From a checkpoint of a small transformer trained on Wikipedia: LayerNorm before each block.
MLP neurons of a small language model. Each row is named by its layer, matrix (up: input weights) and neuron, and shows model dimensions 32-159. Each number is 128 + 24 x the weight over its row's rms, rounded and kept within 0 to 255. Numbers have three digits each.
After each neuron's rows, "fires on" lists the tokens most often at its 100 highest values on Wikipedia text that the model never trained on. A number after a token or word is its count.

L5.up30:121130093119159094115107151161130133121117138111158095119146095129140142135125123167085126130108172167131142120163141130127123084135136116151126120120097087110099129159148091116103101109143137073118151087171181123142123108159119134166072102155155113098129134120113096140107138122098125148113095150128154180125146120122101188125168116126133132121133110143111165099166128123147041134138
fires on: " form" 19, "s" 10, "ul" 8, "aps" 7, "a" 6, "as" 5

L4.up453:116135127108140110121132125129145089122161136100137132139119088146144133101162129117109132120102122122128151188216145112129121119150146130130163152102130111126105132159132132102132129098142132133125131133145144180112116150114112135209059119111101080128115161117140117129113130136148146111109100135104110111112157182141096134121148103134120113139143141128105183143142127139143106170083
fires on: "us" 24, "en" 12, "and" 7, "is" 5, "e" 5, "burgh" 4

L4.up861:182150182101154127153133108119159118128096138104149106125086152105143116117089113130126139094142131129100128138129150156117097128132140150159092127124114080119175152127150113126099143140119158145136133102162175142143153173099136107127128164141118096096124155156126142123113096119079120174152122127152128124119131126113121119171115104145117082148118130119058106134150135116128125127143
fires on: "as" 19, " Al" 15, "uk" 11, "\n\n" 5, " The" 4, "ou" 4

L12.up150:097120117133149148147100145141126112127122099128095109152121123144085165100094135118058159113147131161158108161156102159170123140080160093141109167135095103142184099119100153115119117134130126168168112143140105127097130123090115160140086143128124126135123144113079128088108164099155102117151134160183141089113145130145126097149171094108136135148150120114129116130112136113111124150093
fires on: " It" 16, " they" 10, " They" 9, ", which" 8, " which" 7

L2.up588:133105127129137131107125127101145139141160158117122104115094140153113162135137159085153119140147111138147123092160159147157091153123115111160099093159100115122137110081118122141120101150113088153134090115113158168132096138102113113132105116114128140135137132112107106126093095104112131090080124092183127111141102097123126127181134137144081129144128143153093116117135182146118098136119
fires on: "ot" 15, "n" 14, "r" 11, "ro" 7, "ol" 6, "ri" 6

L5.up54:130119082133140131112147130124093120079162124157150142127105097143100149134104087176082189090126132166158116128157104094144146123135170169113090122127138125164117127145086164111070122140096121157184133142122100155107102116122109163120147145122118113139157094151108154111124122131150096129143105120103095084089128083124128129161127147148111118157141128117139105144079120107107106105136
fires on: "\n" 18, "on" 12, " financial" 8, "aff" 7, "enc" 7, " Acc" 7

L12.up62:116137132132098058141123119117150129109120135191109119133134103135124125128101138101121086083175128128157134108137149140110125135078100116136095157170118081170139140143181127133083135096129118116128144109127120112125126105106128101135135102130164161103135155075128110158102114131116093125095127064096134110153114119162105129146126137152131116168164170104076096122114125150181079121148
fires on: " sh" 18, " D" 12, " Sh" 11, " St" 7, " Tr" 5

L8.up686:108140116113167166089143132114142124119106129134123123118130135097114095118142132136087111126178171130193179116150136099169094120174113118162125138166144161136133136118170150105122107140151061132115154065103153110152122173145106125056129149166142153105155171118154122110135103137138128117148129125095116145111131137168081180169094143140131141139107115129094120103099127135120074110158
fires on: "in" 21, "St" 16, "l" 9, "il" 5, "c" 5, "al" 5

L4.up660:154158161102152098131093101109138107133102150153147156120130113126180128141083095081131107124150138142159082108156142135168110153116146150157104109151120145129142099107159125113116091175129135113095171106159153143177151148175119140121131117145101141092146122127151138208155084103092103152149120135150125116128111151144161137163155144093122105149138105118086094098156195115127150122146
fires on: "ats" 19, "ab" 12, "uk" 10, "ou" 6, "uz" 6

L2.up892:084137182156149092155140125104133144114132144145120122120120062095132129103124137096094121118163144146120115179162134132128105107166111089147135154177144153097148115108137123072137094140096137127152161131114125133112112119093115097142085117066086157085114131090164126142098123111166155131099117148156102112129127083141158144135152144095096131150111142128100156141108135145111127139126
fires on: "il" 18, "ric" 13, "1" 13, "ilip" 9, "im" 7

L2.up135:129140155122099094135132147088111103147149129184137137133183128101076128120145125088114099129169167138128075123136122138153152099147169152160142150189107138153114107148171115118108109116115098095125169111157175133110156130089093094123119114134142162105152142126113114159143126110103102187072131094149122107126106114130127168132118122113157128161120109129094105161118132114099128119121
fires on: "\n" 70, "-" 18, "- M" 4

L4.up578:151143137058103097168152094104097106087156153137172146123119150117141110121126129105140118117105150116118103106108095121098051091128144124158145149136111118137164127166109122113117123141139118163125155146142135170074099130103097124186111075147138138100119097142156127163112123109145111130089131105164089124117104081085149093114145107171112098144177112165161097134147162112097150136104
fires on: " | ." 67, " of" 10, " U." 5, " F." 4

L5.up812:089184137098131098177156150090100158116131140128104149124134114130157102050162110112094161078133157137072127158144152130136125118141133153146116173170094137157115115125129112103095130152161156139136157138128138110114098105120104079165143095113155145123101126153141109167131131108135132130143120120143120165120114094137147089112158167148143113140142150176104129164121142163141133132133
fires on: " of" 20, " U." 9, " of M" 7, " Hol" 6, "yl" 6, "l" 4

L3.up573:112134089130134064110138145155074139109125131117135145109119147138154124167178133154135111124064087120105101136134153104122124116143175159170120107163138110172122116177108158113142113112130137094120152083128127105178119146111131115132091068158160118107188132109134127108117151119129096140135093114158103135095092155155129096140146119146154109157148072105161122165138147186137129131101
fires on: " | L" 30, "," 19, " |" 11, "- L" 7, "- F" 6

L2.up665:100141097153113098094110133099168140174108124159158140112150141128177129179192137128121099156097091143130136150129124130136117129122138152099159102148090139148102130110165119136102152136151114169145120123163116115089108137158102117102148138109142109131145145153133114161112126126091131108107098115115147131144115134159087129148112145091145168136101140158105112093128141135126107183109
fires on: "re" 30, "it" 19, "r" 7, "est" 4, "els" 4

L10.up595:131160136113104107151144141110141130056128122150117122170146083099098106109139126153113114136180110127154147125128121104133166124091144111168120147156137138144131115146138137135125104121134131154130127136095129106120142131118116125142085122145147135143133124129097093137207103100098139140173141108100129076148116171117144105115112121102180140167127164141119125136136149150100149125106
fires on: " m" 34, " S" 17, " p" 13, " s" 10

L3.up113:151128138116110120097132136129126146099149117105181141120105119150148120150126063127106117125146144139147126140116161123137090154146157186129111146139137118097098154124120085156144114157139114123110154128111121140104154125106097116121129100111142106113111159149128128165146079133137126086161079156170126137158125120190113137139137106131092164137084120131123105177091108147155114160146
fires on: "u" 49, "az" 9, "im" 5, " Ol" 4

L6.up352:112138149110115124135128103120098084121124110198102142135109167123102125103147111167133106125132141121139135140137132160083132148117139144128083097135118127182083091148119163112108148127144124132098170099141160122146126150090114138154155106131154085128159076139147124148190118120113068117125120103134128108126129133142113100095112088168098112133126111167153100149119164110176129164099
fires on: " Reg" 12, " Med" 11, " reg" 10, " Ad" 8, "\n\n" 7, " Def" 5

L3.up758:187166106139145150150090119141103131125126179139156137078090102138104158130095125116101113099115135184136132152113137080158135155129131103123129152152107126111092108124143152145095135136159144175144148155147121140114124125130138085141125090139107159119151122129115133122127110081170107142105103140142120148117131119133095134121137106116164126163139130161129118135136112146101177155078
fires on: " | " 30, "; " 11, " |" 7, ") |" 6, ") | " 5, "; | " 4

L8.up317:133119105149180139086143166129125101102162114109136108119095158145074102138104135154107099125159105130168122092151150100128114127135110112128139111162112125179101132131117164124116143133161080140129112107124145156104119108087101124088123082107144131111155148086118123123139161110141134109155120113149102095156104101125139118188127107114134106156112095149123117142105093140146163107143
fires on: "L" 29, "l" 10, " | L" 9, " Kn" 7, "St" 5, "==L" 5

L4.up649:102135162097134093143123155091117126163137120151145168125121138129196120160162071141120121153152102115092128141144129129122113152106119154157117138129089115125149137123142072162127118130140109071130128157165125113120099152143090127132123107143154087093140094134108125153115091119104081170084096100156117118106120088105117112155126132128135124143153160111117097161159177152094126122142
fires on: "ir" 21, "y" 9, "im" 8, " My" 8, "hy" 6, "un" 6

L5.up445:113163123071104116143124136107112121105162133174110117149097097136096144135150097093119087102173145148105091139140136122128135119089125178162121133161150129139130145143136160122092095129158119156121131097145137147141152113101136139158148104095136136122141143121173094138149100111098128165131091080139146087079091093165146116138116125158128141152129120131155063148106127133127138137109
fires on: "\n" 83, " ass" 5

L3.up121:099122186135140102112153097098153133139134152097156120151109114104133127095105120138113137131114085110119129139138139130145097120146115137182097159103157110104101135103129141114125146117118124133156151130122165120116122125117103112151104102102145154108109153130139100174106126150139136074156105154165106150151112116135080172138140089145133138129149125143116120139102140154140092143170
fires on: "av" 22, "o" 14, "ander" 11, "u" 8, "az" 5, " join" 4

L2.up786:113137083097129113114177137141111104116178160113153105125125122148134150128094122089144099139182137103133141190159117079113093099149126123147119115147134154123147159142097130107139150157147133145126138173149099158093135167137083128111108102076136086089130157117111092149111094109135105161130114142108132131124148122150085115203161129145087143136104154111135158136125148133129114124110
fires on: "u" 20, "i" 15, "en" 14, "and" 8, "on" 5, " it" 4

L8.up387:142092094168128120116127113124116184113122170114134198142142115134151098142140105143078126143143112145120136141126131133180148108137137131115125110163121111191140132088116107102164109132122102155128113126142131119095091158128131155090099137142130129108156105150101126118139157127125100138132080115153142132125134104101148144121148177067099143144116130164145069117119127073163132145145
fires on: "," 20, "b" 9, "ig" 7, "m" 7, " m" 7

L2.up760:134107142118114115154144118153151137114119157123143134130122114115136128109173136130091166152111112159162088116206135147127110161121103197121154130155136147180168151121133123112134163152149078107109137059129102112104097118140103129133111064122150123099167095126135108127126145130113118099128102121137114146173132153100120149132138111092108159138163127166124122104142159150116109095146
fires on: "he" 25, " e" 13, "ro" 12, "se" 11, "p" 8, " p" 6

L2.up366:125127141111152104124150144152083082139164133152136116124157081121122142128110108118132125127121143142053116171124122112110127100154152176114120135115131123142159109205121121137088128126121167114152125135180133124125113121088141129133116092134138135083164119133126137139110109096144122189066112109139124125118116125108134165133134119144151105133069085133093124142162136173136150131106
fires on: "===" 18, " in the" 15, "\n" 12, " of the" 12, " is a" 6

L5.up33:157141098118168147129101123142061145138159110136160169097190164153102157129158126092082103130135129124171132134111160135114123196185128140126162114127115105135123157133142144145120058152171119094150151116138139140150141139139132119095124054129112155100163147114091094163130127138114086106140093144147109142123140090144088152128130106079126159138091144168119150133153128143115114145143
fires on: "ig" 21, "ill" 12, "ut" 7, "et" 5, "ins" 5, "qu" 4

L6.up323:104133077168127141127115104144131128137105130135163148112112125144118090108134133155115128090132136163156174132144169104115111093163131146165078113120147100138122140158115061114111097126141103177192147123116122122104109161080126117150103092174154146101150100145098101159101138126122156121166133138107149135166128105124149139113177133138110102149130128144143129140051115144168080150097
fires on: "v" 14, "p" 9, "g" 9, "sequ" 9, "-l" 6, "c" 5

L3.up715:133137136135111096102154118102148101140098128147156170140139121142122116099075100114143143149161117127123144161134116159093110130147096122161090072097124098160117092124126134125116140173135094154134142145129153157145121140134102080190113125112117089131123114157109137105111140105124152101104115124178101125129150133114128159147126110100158098140160131144065113151146112134129149148109
fires on: "ol" 16, "st" 10, "ür" 8, "rew" 7, "ul" 7, " Abd" 6

L3.up587:156091082147095120152135164146120124157160145141128108124163145137113127146132103127132127138123137119139155113137188082105144156139116124103142121155109089150107147179132160125134094124160128150140124109105139118117104158119099124155120095142156145094154125155084144131124106144119135124109105095137110133090080066130103139146103128143149153159132128156115101121127180113104122154174
fires on: "er" 13, "h" 9, "th" 8, "d" 7, "pl" 7, " m" 6

L5.up324:128186117064117086118164126120112069135140148102162144123140165155105147105121131115123104136120143134111102139143149096087083104104151168142143139152117106129146143134108169132118101154138146148150149129123130141103146168102126077161084119106088124137109099147158149150139133125120108137121113101147127117102147107101138153165132087147116123132144084156131151110120096137114111130113
fires on: " just" 13, "le" 11, "ts" 8, "us" 8, "it" 7, "en" 7

L2.up731:138193128130096117149134158132167123137164142194139147094138089144124189145143108150099141111114134175123126171131101132140112140090114141126137126151124115172100102128172107158116129165156131125125144116129123125085106116120108099138130093101103107115148126104141104155153091086075125096110110150136117123139132106149133116116137104089126145168131174166141155118117093163145135157088
fires on: " | " 67, "| " 16, "; " 5, ") | " 4

L6.up459:116123124137173152146148093141143141097143149129122101120118147093121089127126144166128178110147124132171121110113140145148114138144137124169137139129083135126098116134133141129122076122145060124168141113154111157172130119165118109133097112146134123085120094163147108127122047069141133130127127074117115121095108129097121147150110138099124146139105117114166104154156102111093138097102
fires on: " and" 29, "–" 7, "ing and" 7, " education" 4, "ip" 4, "er and" 4

L5.up628:137113109115127146145176117132141106131137160142177106112111116120097136087116093144110121080102137141161134137173126152119081184155138146125097104142094082159121133119107124118087128187140155157186111157144117132079139154101095139109138108135126163117136147154120108120141170124154134097149111145135117142119138081123087163133157121127109144143154139106103094103085116096144125125089
fires on: "en" 14, "on" 10, "aff" 7, "es" 7, "an" 7, " statistics" 6

L6.up635:119122162138100077119122134086125127120126115155138143132127124166098102097100142115089124135140104137109115110143125103104103100102115144147100129193131115137129124180123159141099136135168096102178208104115166124108120151121106146106149125138139134103118161118153125129111133148117106161141144100152103073106136137157094093111147128130175102149125113143109115151126106151135117143108
fires on: " sh" 21, " Sh" 12, " Fl" 11, " cl" 8, " All" 6, " Bl" 6

L8.up512:129154086120130110095110162100112125123196148133161077120118114168118101141119108143150111147161136162144160141152134109086114142105095101163109112121130120143117144150108096118100105155106139141126135133163091127091105133176101114128122096157129142112081120126121106121116098092165110117130096123116145147147121147136084137122169130111125137139108139144082152116112128175105096115090
fires on: "ul" 29, "re" 7, "ol" 6, "on" 6, "u" 5, "omm" 5

L12.up794:136108132094122099155133116134145115126136109155103129108102148100124100121117137117194126131129137110097112098155153151159115100131178158114158136164101134132074107104121149126144171152118100115104187122105119129109116104122150161101147101158162113123175102095151153131137166106095137143135100137163114115119104166133138109142095089144106107147111081154116110116136127121150117155115
fires on: "est" 19, " rest" 13, "lect" 8, " Elect" 6, "ict" 5, "ot" 5

L8.up714:110125120141147134061148160116120142096116127165117122114120158158151110141109153126095108128135141143121113132142138113128178105124115146139126100102132113117108151117127106138107127120101120128187138087183169139107143151158083135139119096118098137099112078124156086108114146098107105105109106110110163166146132153157154135103091075155139103126130132122082141134131131146126157136090
fires on: "i" 48, "a" 32, "ava" 5, " bi" 4

L12.up359:105151120121152103049115167132110160104152159106106102098147132127138157127088096116091118150131076137147152130173160103156139145129116144148122136128145089137135139134095089116151123118140113128173126115141160128118123120120147157115128117124172140075088146135172098111112134102121107146138101139138158113141115086126128113140148107117160115140142118106069105156110083144167081109156
fires on: " s" 20, "w" 13, " Pr" 6, "i" 4, "r" 4, " S" 4

L3.up665:089148155158111103146152137109084164135134153096104143129110120117092112098157109137110140121122130155128135137166140174117102095107114106150109125138106148108144140054150061109124102131144111148143131107124105132146134124082143103152089127113158178120114140111115092150115132117160136132141141128138135120146102130121142130113180173098100090157127146188104130130110150135166111135125
fires on: " rem" 14, "im" 12, "il" 12, "am" 10, "em" 6, "ri" 5

L5.up46:133153108113100124147100173114121066102092155146136168147163122135122131117092156133169098120149157158125114101139117136168144101133148145133119160136114161179129114131131098143134157140112132135122125150117107144144118078117090120137119108124084095135189123073120126154135110093165113172089122125149119095132149110066129119170118139146159151129111108149124161157114129171125135152138
fires on: " there" 14, " up" 12, " Released:" 11, " [" 10, " on" 8, " together" 5

L4.up484:131136076148106125156139168115084122140159137178122132124106122123091089152120094128119127130149105092136100131145148143117089110151108125168110120138162144137102132193130130165135120139174135139123132129085125115098095124140082121171123118130129157146131136121138127130138126136127100142137102096188101136105105093124166136118130117104129141137130163158129099125125140152104140128157
fires on: "th" 21, "h" 13, "nd" 10, "f" 10

L6.up518:075156083135168126118134142152118163173095136120128142107159147121116163086126123148157111091113109141140132112166150095104135113133122146160154137180120137132125129142131151104089126139136121112094129139098107154152132157111132110148112100132131128116109124101105159115111096100165147147115138101163104095064125131104144101180141168126167087161111088115143136132119103139089140077105
fires on: "\n\n" 30, " |" 9, " | W" 6, "Career" 6, " Ph" 6, " | L" 5

L8.up144:126123114089161071064098128125049144103135112117111112122152132136134093149137135166112133157162130118150091109163143147111165123117165094117172134138129104178106103112149145149122116127147126081135132119177170125114094183139169106155080121154146078118131122133148108120122114123094141108140117125118133150126130150117141104150090106087131136142127106130105095140163119173137095156136
fires on: " l" 54, " can be" 11, " b" 4, "1" 4, ", l" 4

L6.up382:142118118108132099137102135112135139088126141154143136133095081128111101113128110147098135150132172123127112111140092119117104133139128191126160142168131111111166145147101157125122137131138091198161165129157120133094127136152152161095160102145152105151152133131169127130162097099133077176147117080118149139119092101170110120122106082159157156140079114138119134182077113127114116101134
fires on: " dis" 17, " con" 12, " tr" 10, " Par" 9, "ont" 8, " ex" 7

L4.up883:165146124110159116144146181113150137116146138145102132116161099140098120104175166148135111151122118111093137141155116153131126138116122106139148132107105142134137122119133138097140099143152103106116112124124130122119102173143104119129085055109216150084103093197116087118124130126125117111071110154156108149117157116132084171125139128112082155151156120114116138132146119132101099159144
fires on: "0" 19, "r" 12, "y" 9, "ost" 9, " | " 8

L6.up894:112134118127109121137137177135159161116135115180122181104111113117120153141116125130116185123166106159141104150183107126090097125135098103110119124132159115164159156072139108128092113116154135127122139079155138118105166137119125130073126113164129125083103069129115082161159079119069120110142097121144152107127138124148170082132128121131159155155144134106101100158109134135151127133108
fires on: " R" 13, "s" 11, "c" 9, " La" 7, " de la" 5, ";" 5

L5.up389:146129124100179112137115159170183146127176152092081123113126124082134131111138126088141093115132116153150153102136130127166143118123153114138071163168102134178119177111159094148134100129148101115138136126134105124086125109140115094108169112155133139086119135154097112171129123121071107141146118100121079085142090111124126156152163153108081087160113114151115090120135116088128108112172
fires on: "am" 33, "ip" 13, "u" 12, "ep" 6, "id" 6, "oc" 4

L3.up398:170149117081146106093141153152135132126119141169119136113115104154121104115163095112120058131074146150151132159142141111082121138125168130109146155152107112164097157135141146120125131116151139132148167126174115150101123197121103128157104120134155117107126123080143116141183124124143063144134115124136112156148126141127140111158146138119125126136144112118138155157117158146088129109119
fires on: "1" 53, "2" 22, " " 8

L5.up374:115147111100097114150141094131166110122094134126137150124121125078118148157146165125115079108151162107120111108154142128154151119130172158162129137137110088137120135137166099089158125111133147106118118158152157128138160145133110118084155139121130140118164134145147122183138134122073113125150137073152121103122094093136090148157145106170159152157137133148154093102137168112104116163114
fires on: "\n" 40, " ch" 21, "m" 7, ": " 5, "ch" 4

L3.up506:116172109130085160145185142185098093133140110155147089115137061121129146122141126152141144085112140115125146132170136165137122129162131152116127178170109127136157130107120126134147167103131159146120145145114109123090104134101109107121133107109135120080152102088131108155123106115145102116103109131165119148129152124160132160112124141100104116158173130100071083123140114184175115140107
fires on: "B" 28, "u" 12, "-B" 6, "v" 6, "\n" 6, " song" 5

L12.up239:145118135151164142134148111132130138076157094118149122123153103095145117115135110166115108097136106142132143127145086125106120136142158124149093148146159141146113145129130088143087113161168119119150116135164130132072101108094130161153134133128155106105171119144099121099136094132127090143125124109122141125120140093079120148109134096087162155138121176156126086155145170070102131074119
fires on: " \"" 27, " h" 18, " s" 17, " fort" 4

L10.up133:119142126135171181106128184129106174098114112148145126136127113155130158136105080138125147118117127118114097130157133125137103129159120128127124120205129091163145121126102136116109139096179075084108141113146107154115108121077133129136132114097153115106153157149140129158163146143166121172141120144163144101141112125140120053102157137118161149165111132101059088148079108150172088146130
fires on: " Pr" 16, " fr" 9, " per" 7, " resp" 6, "r" 6, " Rev" 6

L5.up355:111126108119072105126135166134159112122140145104123143119101086147150131135116081136089134137129134172136104092088128122127089179171124140132074125156173122123133137120125128185135170170109129137140120087117124133140131138125111110092173066096110129097117108152129130178161125135106111151093124131119091128142099090150134151136130122120117134140115145143133116097122134159113123145157
fires on: "u" 18, "om" 9, " an" 8, "am" 7, " a" 6, "ä" 5

L5.up245:179112143110125104137153158119149122107138125123146104136094091141133147111110083157111088138128141109156078131141093091102124098107080133150101107152108098127165143137112166153133123123134121123146139137120134131120142177109141149169157076079131140124119147154145100115131139119129075152095104087161119148118119094125103078135162121142173121140092144107083127138152092136088139136135
fires on: "'s" 21, " con" 13, " " 12, " dis" 7, "–" 6, " U" 5

L6.up424:147172146105114068110184150164156130116136164165098154130144108125090141103161128085111083144130113114103128146150117082085135084155142142127179157179131118124137130162139101102124145169159089102105158115127140113141097142095109122129125142146164128124116120111146129125175101123080094158155106088105152144110148156166143130195115086110083133148123110125136135149107114155111162097087
fires on: ", " 43, "2" 20, " of" 13

L4.up573:115152110115101105141145158103135146117129139145125137113098081143146116134069141124134169126108099154123109142159201123093123102120158126143121115141082080122172128118117099099082122116138162127104117120199127115154153121130106127154100117117147144108126147132133117138100124094079116141142113106132145195123121137147166074164147111152130126138100173115107095153164171132118146115148
fires on: ":" 34, " r" 30, "," 9, " R" 9, "s" 4

L5.up275:122089137158067141132163152130109129138139155123114106129173093127122137105161140104139116131156123147123129149137135123164141168137100091095100145172109159080128130111121093124089090106125124152090118114139138134130104183084149125142098118140153147118128099175116129114160118111126104077113060120170138121123092113140126107130142148098095160150151132105067125102115189140128084175146
fires on: "r" 37, "ol" 13, "y" 10, "c" 6, "il" 5

L4.up858:170148130115119109104142100102114086150109165143161163112138159160124142115129156133117141107110123145125138107183134112109108119135183162158126128121103115121148092114176107112100143186122135124153133112112113147138114136137094114174075115112105124098129114144132127081095137112093151110141121125163106123112154113101107158151144066149155071133141128138130163126125146125129165158073
fires on: "s" 20, "ts" 12, "pt" 9, "ict" 8, "it" 7

L4.up414:106125152129150116124147115155123135101127112122115164119117148104156115140126098107132080119131093108092128139117152149130116123110152149152120080106142137136115131123120141148136116135142137108093185101159130116112115132162084159133101107130139083073122112113146119102133115087134079165086111124127108110106123121108135122169098142162142144130146107144117121179138153173137139111140
fires on: " &" 27, "'," 13, " And" 12, "y" 11, " My" 9

L3.up258:124114132111147132112121118133079136119143107121150157120136145127106163112169115087121122106104120113113159147146141110141125145127138130141115141118145100120131104141130149172098130138156063156109170117141129125082149101145112150109130108162131105095105176158104100132108130143158100153127164140138135105132166091148161162131147081122107175137169143191152059137115105107136110133164
fires on: "est" 14, "ley" 14, "et" 13, "st" 12, "ut" 11, "t" 8

L10.up253:126107075143098103151127119149080119142147138134112163098129117120123113080130121180110155100123134093143115136188157124143128117142120149136148137127103121108184121115161118155137186166147095102121124091162127116153123164122059144117084108132070142119121129123115132144111074099141133133174107097136126124105144127139141121111114120130131079133106110084113105145144143143158140166155
fires on: " K" 50, " W" 8, ", K" 7, "- K" 7, " k" 6, " | K" 4

L8.up698:073134145139153116126163127126133148102161111153122151124139132145159105148140125132102135131091096108123166150113122105140118129152145127193142123110131146155112140113133118089146145195116143106101140077175125136087136141112139166125072088171123112129119118094146121167123134098095130135120106116168100112111081144156160115120138127114160153138098128109112135165147159159104128102117
fires on: " a" 28, ", a" 19, "\n\n" 11, "A" 11, "==A" 5, " as a" 5

L8.up437:153131070190079130140091127178117080144134131112143154135115109207105065108145125110104148126100110113149158115177124139145108070156131126170104137114134148124135153122147069114135159130143159144127137105140118125106122131097138112120093114152104123117147106117067124154124124117144118130135144141102115107132138149146121144106126124123108098136144140104146100098118145096188149121099
fires on: "v" 20, "g" 12, " | " 10, "j" 6, " (" 5

L2.up862:117141130115136157121118161106152078154158124089120169136177120123095121115135042146150136129157125121127173108130117134127133123163097129131117093132145103147130112149139112132150146118129114096114120181132095145124093156131089125153107148109151085140157136163104137127153115125168114155088134125138120100136152065102108139157108141152145165135105130143120132129100106132127107152145
fires on: " off" 17, " long" 16, " post" 10, " During" 7, "ong" 4

L2.up194:121167163125129074158132132081132135162143150116135101123122091117129123121138142121116078137130134158158081116159141114165159134156175110157122114171094116173121093095132112124095166125126131098139153122158151113125108149093143132156141099121129115166152068179146131156120131109104101140114132098134114134124075062118144146128127138056100134159115130143111105097122160156112120143115
fires on: " of " 15, "oy" 13, "\n" 10, " (" 6, " age of " 6

L5.up600:135129104093106141140149127112116147115183131104133156118120139135171121127131140099097110127120114146144089147131140130142169130104142078096153111178144102153095196150129125128150118109150121120106126145151147115134112085178135136131123159115134115140071163067101129138118093122151120135126091108143114112117113120160158069165157111134140148141124104119102101125112167151094107156065
fires on: "," 25, "5" 9, "    " 9, "1" 9, "n" 4, "2" 4

L4.up522:096119124128129074078083098138123105080099140112139148129141113182154131139126109119095085131097155135138092117158161102119147076126171175116100098139134135164093100130099090132149112136163112114157126130165138135106148131153144110169137112158123115138128151167170135134144129121087170154171143118140130134100094135158151132112094073127163118141152099145122126159113147129091138115085
fires on: " s" 35, "ial" 5, "'" 5, " of" 5, "-" 5

L6.up747:127127141106139137146137099127125146144175128102132139114150107124148140102125133184117157092117106166094136074148090149092142165166113131104140125113083091134114112102170136107155092141149117098107130148130125149086128145148085115100130084148163147089194125133112089122137149120142113107141111139160063139139117133122088086108154139130166134162148119126114108143148143142151108106115
fires on: "\n" 65, " Rec" 5, " conc" 5, "-w" 4, "itle" 4

L6.up107:167134120123146135144160134134137088121103168107129120111115136089111081122147071149100081130129184144105117094141191117111086085161122149099103189130086109140111149143142112112129148173138144116142151103130136145157146159096112101139124129123094141075106143118117146183142123131148108161147095114132126120148105162106114148145159115121103119123125093138129135120160150128128105124137
fires on: "as" 14, "ev" 12, "o" 9, "omot" 6, "osp" 6, "ou" 5

L12.up194:139138106097128120105126176117132139108130145146122155133137115136149147145145124134138160106087117181140160169124121100130161127130130139099138122111120141136127146109163082139147123135136122136145127086145159112125156104110074112157138095145116132117134087135161102142142098115063101065127113104130140104126144118150136134104164112159086083138133133114144124124153104158162171114098
fires on: "a" 64, "i" 7, "ja" 5, "o" 5

L4.up525:111127110104130121133147130133078077131140137148130122125136130138099156138188117124120141126144148140093124155126144113158165105176135130168091142153117119135151105168141146155089133115119137136185145136156157126104093087154142129116105119118117099135148085131097075140142123114128123159134135117117154111078125159103114186141127121115123139119097106128136074135103129126118116093115
fires on: "on" 21, "C" 7, "areer" 6, "side" 6, "one" 5, "vironment" 5

L2.up411:166150066109106093135096175128146119114162125120097138121096157108131108140167117100121111108113082123143163152178141145124087122160121128150080153114151166117068155147114123132127141137135154109136175121136098125150159117136105060130170109160177136149147139160081095120093117139127114143130086129101125113119138105113121143114150128166100141137151166121120135145101141128119120096115
fires on: "iv" 21, "im" 11, "ust" 11, "id" 6, "om" 6, "u" 5

L4.up870:130138152130140105159117150158108087118146141137094123130144141124143109106158122128155121085143129129122111123145124083128112100167124159151156158134140128113128163157105117135131150137164119078122161079130099103132106106149111122161137086152095136106120138105091135143128085119121106091169125112108119145116139113136097152155125087152120154146151085126158131172179166133098150141132
fires on: "er" 15, "ander" 13, " | K" 7, ": K" 6, ", K" 6, ": H" 5

L6.up706:134113114158118116073116116114114162113091138155149142138138107138151178127107109130105164098136143137143116120181128151152162121117165168114108168147149156138154125111173084152131133149125068105148140115125143109093115127105103140092135111157143149077114133121124110164126112114172114100096168120112130077146110136119123132104157152115164102146111098162126092138142100122146110131111
fires on: " h" 55, " m" 5, " w" 5, " bl" 4, " sl" 4

L6.up464:159156110134142124077089146124132115122143136159181123139151097135139166085151112105117077095124140158109161090114150107131145097112117170112136131127148115117137128123118140130166131182160088140110130150122134143113136121174133164135120096120151152110098066102186104141103091128162129167081118091135114145157143127116114120125135101168143132139079147132134091165121131113140109126119
fires on: " not" 19, " den" 9, " sign" 7, "otes" 6, "oc" 5, " g" 5

L8.up413:133167096141154131132135111143107105169105112146096140151134104093127141129149111092155146075137146168101161169124171125166108203181128130123108157172125119123124116091116127133114153106132105110101145133134144125139105105141152120123148093095163113124124098178098127115161069093139089131136107105149106108082130140104180125142139109130132150148101121157090114116131152102146161105128
fires on: "M" 18, "G" 13, "B" 11, "-" 8

L4.up314:123146120106160123158124137105128100117168133119129138137127124117151074109130112136128123131146112139083137156121162130181084169131109183133100099149078106166145102150194083162174132123111121090121139090106139114108092095118111130159135093144138146093151110149114129172103140109154115109113086108135070126141119121114128136142105131118098062160155085131116107154127139134121121164147
fires on: " Rob" 14, "-b" 10, "ip" 9, " | A" 8, "==P" 7, " (A" 7

L3.up257:102145113131121114134101118134104107105091140139119157127132081097107088097134127150138116096141109159101132124105128146159159097127161133160120165104121135148132068138142110110133098127112151126141138118137166121135109110116140159132149142128074114125153103082138118102151166111143119148152134138139128082156102147112133180159116113071106089131103097137143073111113113156150109157132
fires on: " information" 11, " data" 9, "T" 9, "ibility" 8, "P" 7, "ledge" 6